config.yaml
n_layer: 14
d_model: 256
n_head: 4
n_kv_head: 2
head_dim: 64
d_mlp: 832
vocab_size: 2048
activation: "swiglu"
norm: "rmsnorm"
norm_place: "pre"
norm_eps: 1e-05
positions: "rope"
rope_base: 8930.0
rope_fraction: 1.0
qk_norm: false
attn_scale: 0.125
bias: "none"
tie_embeddings: false
parallel_block: false
init: "uniform"
init_std_qkv: 0.0408
init_std_o: 0.0507
init_std_up: 0.0584
init_std_down: 0.0584
optimizer: "muon_variant"
lr: 0.00888
beta1: 0.95
weight_decay: 0.0
lr_head: 0.0102
grad_clip: 1.0
warmup_steps: 200
schedule: "wsd"
decay_fraction: 1.0
decay_shape: "linear"
final_lr_fraction: 0.05
batch_tokens: 65536
seq_len: 1024
doc_mask: true
z_loss: 1e-05
train_tokens: 258400000
steps: 3943
dataset: "wikipedia_en"
MLP neurons of a small language model. Each row is named by its layer, matrix (gate and up: input weights; down: output weights) and neuron, and shows model dimensions 0-127. Each number is 500 + 50 x the weight over its row's rms, rounded and kept within 0 to 999. Numbers have three digits each. A neuron's up and down rows have the sign that makes its largest values positive.
A block is one neuron, or neurons of one layer that tend to fire together. After each block is what it responds to, as a language model described it from the Wikipedia text at the highest values.

L5.gate202:498501485545523485536577583595482542611411551421414574488529497480429495480515519481456433558458498547564451582549479552489552522511571477464583413415574512499547471442428534472433603502385505560489520532534553510508588552480426499464539447525447513456552542453546452459549493564561441379579464535464473469510464466528511529458472461497556541561505503475489591620525448533490413453587
L5.up202:509574506563478523623485503497541521463502501496532493538499519520541422477570518434479564488485535494550500586514493573447577522483443507515478479554482412532471525391455466533512605487544419417562419519404408358518523473469549506621508556499574522497503550418485544459489505550567439484552504497403489585483426456466479391468509497578476485419494553560483549521462479497500550555494
L5.down202:510478465578541479483521474483549521446442541520451546522531552516504489522564462421473425440518492465464537566564409484599482542512508530484461470481501597472520528416508542536478460521484445543506463471503514411524448482456441505569530486482514572503574529475439531429475424586542445486588534562472513527583526479575523497484483500542498472508470591510475485527465533456520382460554
L5.gate534:426497508559460445563492498538445632533518524458446549533441552507443407556475476429555512478467511534483428506481473574529572463509517499473573517537499411556434435450497457459505481518476468495426490415501499526466585513496536507461619465475635456508518503533533517482506458530447472465423527541460531539457477565516397543454512516370615510564452555585528535482552474463431422436509
L5.up534:436485566495503484469519490586440548438482431554458553588539545491470579471499496526497472436457517590487423537543509556535488429398526447526524485540542489523507462464514499381465444463450502502518509475447425600487386579525489506519610508553477515520519410519562477491483480502522599462575618488453411432473499585470462503573544453386578423542539532555538459540520529483481550394443
L5.down534:498521532483571483575440487578635510427423458504419532514475528555567507474484447509562545452470546511521503471435478554471433548513503472504559549495448529408440502528497473596528521449465456545525483544467422472563475554487566509460510374595536506485397518632505525558493517562442480453567494489475540512504538498553542476496487542585478387443451481507580537459526426596429414427437
L5.gate663:578495532527629563426554493559487588563544543447451491504488509523506496542480491496533492475466542425475520522444546492494568521505552543551524493510480512486509444509583427650505555483486404566451523570555422591488396515545503444506504473478434542475535556542464441450513514549509620457582459506516462541543406532503577546512522586496525428527480477441528474583484482462564546595533
L5.up663:555546584493389498492479515582458564527491509457532480458475538457525473570458525449520496519502568603541512526484463476522450531512459458557524462521453492556534503409533534499432486524427517577569454495547502564546535468454464505540544617553470462422469516568476446480528519400457558515543465433481491531408530509507482415514446550540486399508411585497585533540450448494529604506570
L5.down663:525519504470481553474524542475541452428431543427468524596464438502439523468526554562487470464485381539525482451444430434512454444426570533511534480557480518433490491481573546469470474545472499539486551475462591513522561508463489421531418535489466568479579550505539531552491547545440467607584449448464479392577421537489455508449456521423526469474573509449519487515425518501419545509470
L5.gate822:490436479482460465485464526536541526545498510553553498553552486519511533462540475557512500501584527565477515331563389561494517422506553545540434487523471522639471530395505528473454501523532584557498516522502439547491517498522489505576544507595481562503404444495462465422546542500492541475457476486542436453490480473511525588521526510476479508483396561562489443438463489607428563536452
L5.up822:523499594525505462416422452445585450362463545534579550574556512513520464473436456572494480540452530502471579570488483472379550595481601510451489499558464507490577540466393486541401523495499497481558508464500485377405526532471514507472444522534527454377547504542496560407504522456452595578527460447487547442531484566457485570512549484471445548454514492494525548504558472522499475486465
L5.down822:514494600604451507479432557408504534397432407454465540486468513523471410540442425498509467505447523488522529513497568510532499478557566486529438567547455483434533596501436448567445490506462485552606508536511477543443466437513501448486479443524515453479507549523498493544535463517522481466473475534407515478574546589597497428504585480549521483420550468527402469528534564512501537487498
Mid-word fragments "us"/"re". Short subword pieces that continue a word in progress, especially "us" (usurp, usage, trustee, causing) and "re" completing "there", plus the pronoun us.

L8.gate693:424540539424504550539555593502401432451522521526363498435432443451432475536552504483466547477507516540495511513476368461496554567490463562429466493508496519496468529506563560496553497505516506526573525480463505583439501476520523436518436481435495497568519575546475540469505525575531476552456532516494401548507477487459560459465426461508518494456585515520455529585567485523529539504563
L8.up693:564484510475539409529443488528420515594521474482471496558496500402533602498507447450585485464609514493463512400493466565416518540561476521490531502467523478531503569430456455482467487513476492499524508548519458512489500537513508513470486477472553513399557474464460403485612591475497518497487481452508489546461591462625521452547482458517537421505439489461458372547504526527414457460506
L8.down693:490373515386518471472532501521476463525516502539435437430371549512560516505406592473456474515503516465502438451529550511435528547542508521588524461521451444551496519453473548462509474472504532528525484499484463499454500438451594512436399474436589484442459473447527456510536505502518518515521450409513554518489551455520531575588461367570534551563432512463465498547512519470480476453432
List-item line breaks. Line breaks ending a dash-bulleted list entry, usually before the next "- " item, in infoboxes and name lists (Born: …, Genre: …, footballer).

L3.gate165:542548488533464474519530523479525464525478460504469514473424471575445482491454466509509405469424452478560528482439602492526424559403511506502414531486416603509489555592528491504566489543546443457515494488469534506539475519484526451492434532492534492541545495480523532620506470496484467574462428485434523493494465550517544386443383442532452528374461508537460466512486487400531507463551
L3.up165:495345496416554479598486523421461574579481489463446541449425502522481503449504541459447463428565480478522502470559600503547568549491452422492485477478412483516476495494438428533502469502610571437497452571540529476537456447513362527464571512516530538425479467441549549463519458509556470556549551473578521524520512549464529618526516557470443501437440419495519479485525517416519459541522
L3.down165:480504580493483471488557494465556399500469505550540468557534525467486561459457473541567528485581515418471495549507508542558508480590502487513514396480508453374543497509467600501490454463509471491450470507496409463460483468525579481442571500447469496515427549541582503482542521491531472501506507417514529474452676515482570502373437419455499486538472485571447429509536454452462508549429
L3.gate404:549487545515541592511572533489480440529495470497418533439461514549404483459397597376477409494557457479512478473481541525486505549496530529531425497423444457501470366472517479468458514448537539555472549513523483582540530506544528587548354473400473608474548566497538461464586504432467532418463511467492542548472426556572465525439534504415470484469527470560560481466481565372555551520516
L3.up404:511501449468441488537481547381459466498601528525555514558546403512560583587534524411486441494581579550515473474479486418487513460441482500535464483491425475532558540470448496496483605542528384523471534433509478449443494442544480429399488486513457423515438551493586504519479516561543484486541391482543478480455442478482532502556536493530412438611483495504424531450517502473515515549462
L3.down404:466499490548529478559568472519586542506532555479522481387496481458498446585395498506382443439524394473494437481524491548487408538478534555546495517489468576409453501503558439495526528465483506572509549541547534603609443538520585561404489426448483473505442547519503548427596420588458540633425469530440417549438506522485578543568539516493501521534489504522392467469562517496506572519473
L3.gate413:476552416522513435492558509575478490473492458514530547443568530437481569523505484481545388433546512519561607521543557524515485583473485517502407502436548525461452591526493477567518595505559459570441564480452449491537472569516538492553410465568491447529459577543445523546495477564486407542590441480434505526511542487489497574372487485476567490549490465518511492491564510485543493487604
L3.up413:495437485486527524514550512474472567402416476559552474467472572450472420502496513512552553452484428503512601478500591546484599626479543452453494489481525431494434533510445580446453490474406493560533435537457540502523448490512536424420466453519577480497473515408555469525442546508504385532494602483515565490549502571473504506394592537514454487494507487521478523440439534497420446457448
L3.down413:593508414497558379504452537522472467570597516453417550452470490442492407427504485639527440410496477388509600582470460386621509549445565477578523529506497495421460496436488468597461448499494426533536534497486526557489452538539539535543487513531567446481505510465469427600523609492410482594576516500444483492564529579502611531461433482498483577470555555505507513442576498462571450497522
L3.gate685:463594461541525521544512517463484536476451447475493492554488482442544479601465597469515525472542583495534447517503455426483550534446565461507528562394495482473513459428474554494516564554497477476567604539448525498517491568554509473507531447401610543450471511582454496521521539508540450598494524501460489575507423483535472447604398489513602423410438626462367479530546548388465388527468
L3.up685:502443478471448560666475509498415423534619471465534574469487510462497481502516589538563423568547468626533486556514508561583511518413611538536516517490468540463490545452566543469543580569473485498529521473498450512511533498386453470453482410580529511451514612502441445526522478556492503518451450498515502564457453499488416573466588480401506486418490551579421415523518466468419520513486
L3.down685:473559483491464395489584506514409434402533499534415506474479444541511629422495521496461518505589496463471484506494508505535462511521487525466500477470529535520390538556465528513521453501634515459503531522506524400506494525488615578516431542459561512518563558430479491558463477583508437498495486510440521456542534512506512446493463442490567556453413508464531499475424448476534443405592
Line breaks in structured data. Newlines closing lines of infobox fields or table header rows, before the next dash-prefixed field or separator, e.g. after Time zone: UTC+02:00 (EET), Release date.

L8.gate308:423450538418517442398451458453473577499479445489515499485594465590481518465505420527533473506463528427475521502516518602536399482650498489431471490515490535476515353523458436535527501545493501556444510430476512490507476574502553629644622556626489444497450599522452459474531569528550589479601463456509405540479372416533482491565546435535502528447487492576429524480492498520467477502471
L8.up308:511504516472553519491476451544416432491464398396464458541521410561519523546511493465485493501569481479493537510444505481470572489539430511567462516533415459556504518457562459515420452554500427409500474519481559533473467588479565454591484428412543549455558574503481470486526490515565520505399485507510507557402448536608505586486574436397565512539467585595458572508486550468550521563471
L8.down308:589522535479535472544467458517488502532475422526473520606515476459522521530556495484438441451582524535514453522495447511486480510600538516432484492589503508535534544493601531628543480540434507394535495565586505558429485474550405509481424487514521458493486555505493486551459371450518471525458609480587444557476451566481510601498441425458513530490477438581611531524464447501588506481458
Mid-word vowel fragments. Short vowel-ending subword pieces in the middle of a word split into several tokens, such as re in G|re|ek and G|re|ene, or me in Me|tal, ke in Ber|ke|ley.

L3.gate52:485527492455491588551508497473492543520471548433454490579502445473530586478511583546566526520500607581464546445459430466418507456499495587419477511422576496470571520527501430502530487561462563488476457530500486520566388415405480577471592553565534486542608417438485443499476537568552480581567543500579520533541489514484484470572462405503581439452464536566502536495472517495555472543494
L3.up52:454580540481381415553540497595529452489466492573518521450547469576567513494398454505449452525451516558534496548507543515486514521483460403441521515478570551518518555465517549576476501433414472500553435467482485544523516439505379530440433417461473507502474484531466494502480441557520551522561419501463458488466468578440531545554437440573517412518442494535493471564529520555533571488576
L3.down52:440460470581472500524615454497487574598491475544444499526561446486435540457492526469443612558510375472463491555524537478556513514543484462455552513521461594453476492539503623553485507490564449471486454490533499460595460490376449481435603502437502498440484523569453443467563552504521454435523526439480428467483523570471510481499478530516444537438467476455539547509521522387509510499587
L3.gate93:524451528560490512523466507518489515532515469485409508502481545466533542493573575593506532426429558489438431524519522539525495437576484490470441539500501497540508536466519542417505479533408495460523480415535480557414521488532501546517468376474573496553448437534478513416480409520492569507522481517576453492559440435562517532508522600391487484614440524554449551361437530529522473563483
L3.up93:446470519572531542527312545349466471417459486418512514447463490559519529490571496499464516490494493519594478470468490447529385487419500459476527477554535496471483513494541466486527568560472463582464542517538499518456516472563510514530509543464524519483404462412445557470534460498486450512506528545519545544499462511487436529580529485469604545512491499535576529556506498502411489488558
L3.down93:566505595469509483495455463503419464571512436483466448420529498533524442478432551491485444498517470605469574529441531496470463606475551509488461509582462529546491480550508540525474507518494381495516502497527505446551509524552458506547448534463643419472458439477519541471470490506488582491524445475563454447511474422597443546509463489443621508585382454465555452559458505438416439523466
L3.gate264:529519440474458505465512591501497423488559506506428538445497469410462482472550548534546526491472613503538542431520537508571439570391511471652449524475613469511451467531579464511476577529454466526556422582548511573482511509562586478453476476551438492465520539481590545541534575538520593547527569476516485424553561568568444491531497496400464491490550521489544435422490478595537438478547
L3.up264:494500496466516488439502611534458474478475491527413494502433439492440460551475538547414481508465481486584504512503433587460536559458491430424451441437469591454476543535474446476496517483550487452470539430505520524590636535518561528487434462490548397551443359535530478594595499460500516453494595508478503512512461568474424525502455643521538454502482499451383568554541503359484494533527
L3.down264:569558520466482547509517499564548526494577490437413505453467394509455550547564491407542495613570487411486425504456490457560408567464481420505415551446481575488480510542447494530525515495536476490566431471481441450592462485559474545513490534498459562595562470500528479445542437491492468473451512473531535495491549480476423586499468509539443512407503653454534478515486503487403539501462
L3.gate727:492486469494518496413485605534594501537440554443447450483507555567540609569529578457526486547452502533573509517443530492475521460536506409431438546465501531474495513449501495470590469416438471454545416477517427530486523514589466490546521457552502484420481499402403551570506479520423569478551517500479445500554470462414620461497484492481572464645493512503479513488472508494554501510568
L3.up727:499474529484413565496534436454530485576504483469571453464507548449489555561550542417493508426483562559530480592498624568567541579577530595617492454469454471442536524455495493459470517517451412450559414454511599461534485473503511471510581506536554555519550457508439468427449515558468533570490575556494517528478450475514463539413423564445596433547515527544462488548535465542461465481491
L3.down727:541529526483476563455565465497525501496511487465501598444480547481529487504638472473548434463541523474481550497480460433502520558485516480520445489390439521579485489555456517553479520440536485424503320526524601425507533522557476493586562444508518529406561485460471481567517526588512474486553555564526566455413526505509500618507504477528471484462515543529450450511511539506472491502465
Mid-word syllable fragments. Short inner syllable pieces of longer words, such as ga in megawatts and brigadier, man in demand and Norman, and ma in charismatic; also weaker on table-row dividers and heading words like Seeds.

L8.gate416:543528503527539559501467488552507558478536408469503523391523447481480524510613581498389483506515502554531462561601525537567541480557552462509518573420481487538434419407527549521525460517521449475544506507450466465563562543519438501576489553490480477594543481447476482573474463456545394551464430453489438528458475507537502499497619556476502587522413481507557485552570572475378439478494
L8.up416:579450464456451456540560503465551407512515560435494499405510491433538531493548534518511594505382529540523574500506579557480486510465489523512433417477515481449468484533440488520476540552437622497466516454539487572523629600587627516550497471490513404471527566521420492501520435544496565472594490449584571479444521524519440558411469534530457521488471509505478565585431630564505471408414
L8.down416:523504498449445475501400507541483498477491480549472503471474540502588551419609448518524457492630581568424444489491441486566578511482496480516487621409512513468490413521410476493519592507404483472498448552465550543456448474515488456507561505555443464514571473516486483453515468469588486520486495551468518555501370438454560496517448457477489557484420575499485564487584480459574438502427
Mid-word fragments. Middle pieces of words split into several tokens, such as the u in constituent, re in concrete and corresponding; also the dashes of table separator rows.

L5.gate349:489500459496523588495513503501492462466445510384496467496486494407510530592520546566501534536519417574513478506546516556462488485481529472441475472386523505515484520529440472450525540579530484480500611538500577528557567500494529458474445553463409456455597438615475577472520536546422573398499459446481468537404482430521576443501477515457509502508574419607460530505483573638486526536536
L5.up349:542457442581476486473588483612488425508437461542441528559446440427624499468473416559410460525436457523609478600451521541527525468433515426452493485540511540512453499453400494483503523503482425465431514458512475547521475462498553503490403453511482454500441511500507463472497592611431453490451486546439485469511621567537444587496457470563480507572564512426460494516514451551540535541479
L5.down349:457406544512452482437494484377441532561442470522515537445549438504566457496558537600579511476528460491532549500551500535443388551498474413551594499538505572539510499496600452605489559434552526464513573605444452625565511449559549482466579508486515472555418595446493491515505516514454535514418507538502454501592535473525514580535515551493450549457546469585422480471559504477467542532550
L5.gate484:461542501505469512533467447498583523409503552543497553437382515491516537571544509366532448430516608527553478536486453544548532518550476465545486355455512472467427521506471457528494496479519565430533516453477608500472408485523458534477555514491525508502442529483487488445524489498505515505465502553487464532407526501515462450476468591494589526545571486515465473512543486663542363487498
L5.up484:514494436503592528506575512471444534531403543542540584483428417537537477509575447453459546389516416560528452527491529513491574496512460561456523429576444510517565562533578476447528501474450461489432553437572420481533511534527594552461479496469529421593434492482491478466412523457585461505548476475450513520479477630572523480468456501379467618564517454459486437522510478534482558466549
L5.down484:544484621552494468501546503466571468563367380432513473552384454499496526518461546547546534498461487469404461474478443518450532509532462439540436402483459448512512475598582474570463507521482538512514442437508544442504566495479500515493488613480525573496471546515390580552490545504508492514512475513506468524477520551515565530464476531519485613566570509453592467523522474590495425456633
L5.gate599:581490470515566499538482447504421496517544583456498487506515482552523482531515498392536478527431485416362480597505491550485527450508456531564453422519585469560430555565540475550526456445442463498496456452486493459489465490557634557440481528467444392520521511476485508502536587502518427485489499495501403524504590431546470501488614449441553440446528428515455543500562524508543470466467
L5.up599:508485376542500509552516513445525486486523533556419503479501528456470448488535488439452432507440483431501494576471499361555543494492542445546559536477428508561536491567500542476492464535505516568527483403512428398466487533491548567507646535479497499481526549505451446526460589498497499485546541582498522448457507480492510601532498395467477535537585482499518530555511422485447479534454
L5.down599:428427457586409423500445578515551531493480393511460492511434558487561499476551574468520524400452497478433645524525528534506544431462461538521521534492478504527402465424453538502574512474473544551435450528457527516579482536512539480493517475422573524471515535540470487605522529420472451458473535513520490534572462495585588556472468548430545425486505467567552485515533548486532510508550
L5.gate719:421486477426435446522467511529530506470580575586504526461426381430428484568554546454503579466536583348510520528448491503532554467457503453484467458508535581503459428522522526419519493509513436593509513511559521420489474468496514485477411538455454517586492600427462522480447410496575372507455488525464403552425541543549473555536633433460609491540514568590518486504555559627543507470451
L5.up719:493494450423468461431510524504518407604461513600437494501565562479489548520441502409453506547400489509509499586585422525516626484572496481527540491495541448495549516577545500588468475487584369496498443415517502537572485462602538575445515599521514469473523526506479506514551452476508514465530539600562558504418501477624523511500477548481501505571422552481454527471577469551539463472584
L5.down719:431459487454568515515534563464569389522471466600484567488635498411433541417459493510506481558556492514460434557529509575567550451610497508591455487444470489451613555566508529565520517467445453503479441421446406478457472450625513521499556539419481476481482586406476582560522453479505552501533513565513514509450460451530452537500431548506500549508497579463408451452495384591513469429451
Mid-word pieces, infobox line breaks. Continuation pieces inside split words (dar-k, di-rect, f-light) and line breaks closing infobox or table lines after elevation or area entries.

L3.gate263:521556434502518469382431488504434601504490504451470511466431450524487459554444506417510558549560497567555494491508500509591603387483550554451402471570479469487543502497482513480506478392425542583489492573439540462548456462565572518487464517513579460586501574530398505553487605450569552477418441558447539506459547493544513497488549490549553482533440493429475464614576536419492508503536
L3.up263:563491508553463562476529441588477470528626529464532520460558506516482487513480457495501506484500620485478408486471510475566590410419504411469561600492455402450570509489440447569512411521457401572548473617551431538597543502475589555471466475494447555489560526564525485561510522434542597486468492501559497616488464535525458526495599532559425473402453479514507609538441503435466502538520
L3.down263:426488534474544424549659529504517466513460478564541492489525610519401495415460480489443450522533454479500498479509509455481519484495477422498428432553457345517633475421578491508411543512496476565540557599514525492667513557526573451450515472494511588455510484536600535520524435478504553565577445455500591486494465449452496542535600488581487433482484512487475496537568431484631472524521
L3.gate552:498498478548546491534468415455404519452486559506432470451509503501445463514524473479513502510456494553541511551476560595473503591438354419442451558548556465413469581496506471443476506570480505479514491484496486428531387535514444528531529442516555600503535569502503485449496471493586538454454568542476513494485509481451586578539505487509573431433510472546568394492578389441444437503547
L3.up552:438489500466494510464500527454546528489494499502523432550450446506509476576474496496553586582553471504505564486514435513558525504498467549586517420509500547521494588547481581526507578549441474498473529593522535401525446541466425521513494462497610545525490480476451498443572555512482459450488561535483512519546507511489495485430448566495474482529512506493516495534526506422502491533499
L3.down552:464450507502536467468577459519573412474572573480512555547476521455515590576605539535514517464506443370499592491539533505607527465545489489472491510470470540527492526469570503603429563498512521583483478496484427520618534552494438443553476468515454565493470482583509476566503493481484547509558526520445482489511403562468553562487510562475453526482460561467474547523524559447524485604493
L3.gate696:526480552512509462489435501560509588494472555509472513456483549588485563496569473462479490506513506515543459542464534515462558489455469515587403469558382452533457381384493459478552543501433437589523498432501535515555464494538545540538508496486551477455456504550472549556505540449421546416497480469404593493546465436560428547516521486474395554495430466413573472506491478507537537594434
L3.up696:466481537521507530455426408439570498430481454484412458564437522401462531450557429525504454463449477497490469586467536577507620483526449604572518517503517467563380540531431480575411504497534467470486436609465527565547449544548447540546572473429480453569467514513465443464475597490477510501519453469431474481503476483489481570589546452412465570482479476505517517586435430485438586469406
L3.down696:466483512604489493587496522378420546467461507576511508477536470461484517502580442385426493494533500517575500543521575546573509488471524484523556580517558523475523464431461578549490427453540412483508558542574473520476440561496522479501422374513434476538570432548596583503459477511477474553497505519469474548511506530446508467417488549502516507505470531456499453510558486480504460416556
L3.gate705:454450544491479482484446533454438451520449439484374372529484471524498601491549564507396429402632492534477510524530518505534626506521454571446471630526488472547494548472519497489435566532501473476514583587525402429508483455472492436566487450510527526495469514623448471526455552487420557495556553465510493473472504495505446459442411457514531538501490554408431415461446552496504528440494
L3.up705:502431449448582479523492552492481443601484589466426466480410401497527569464472563572481467512553478520530386567564646438536443478606520448536443537492447501422564444469491530524437545527467427503512522433546522394614503534464457516442473502446464494513445477537453479514439478558399432416529494489438467486444513466497540474557543461527510498421540624480583522488480489510517544567536
L3.down705:377472374519504521494548506467478503536526517512494513436439444496478462454513453474524481498588559449517392479524513544514490500515562518502401480476528536531553433551507536524523512538451528433445567498424570438603461469466587441429465471463474451417519552498434497574488550415520443457369608549540515466517442506492498479536513608574518491491531417509571428532521450530560467543530
Split word-internal fragments. Mid-word fragments from odd splits, mostly "re" after capital F (F-re-ighters, F-re-derik, F-re-edom), also tr-e-at, a-gre-ement.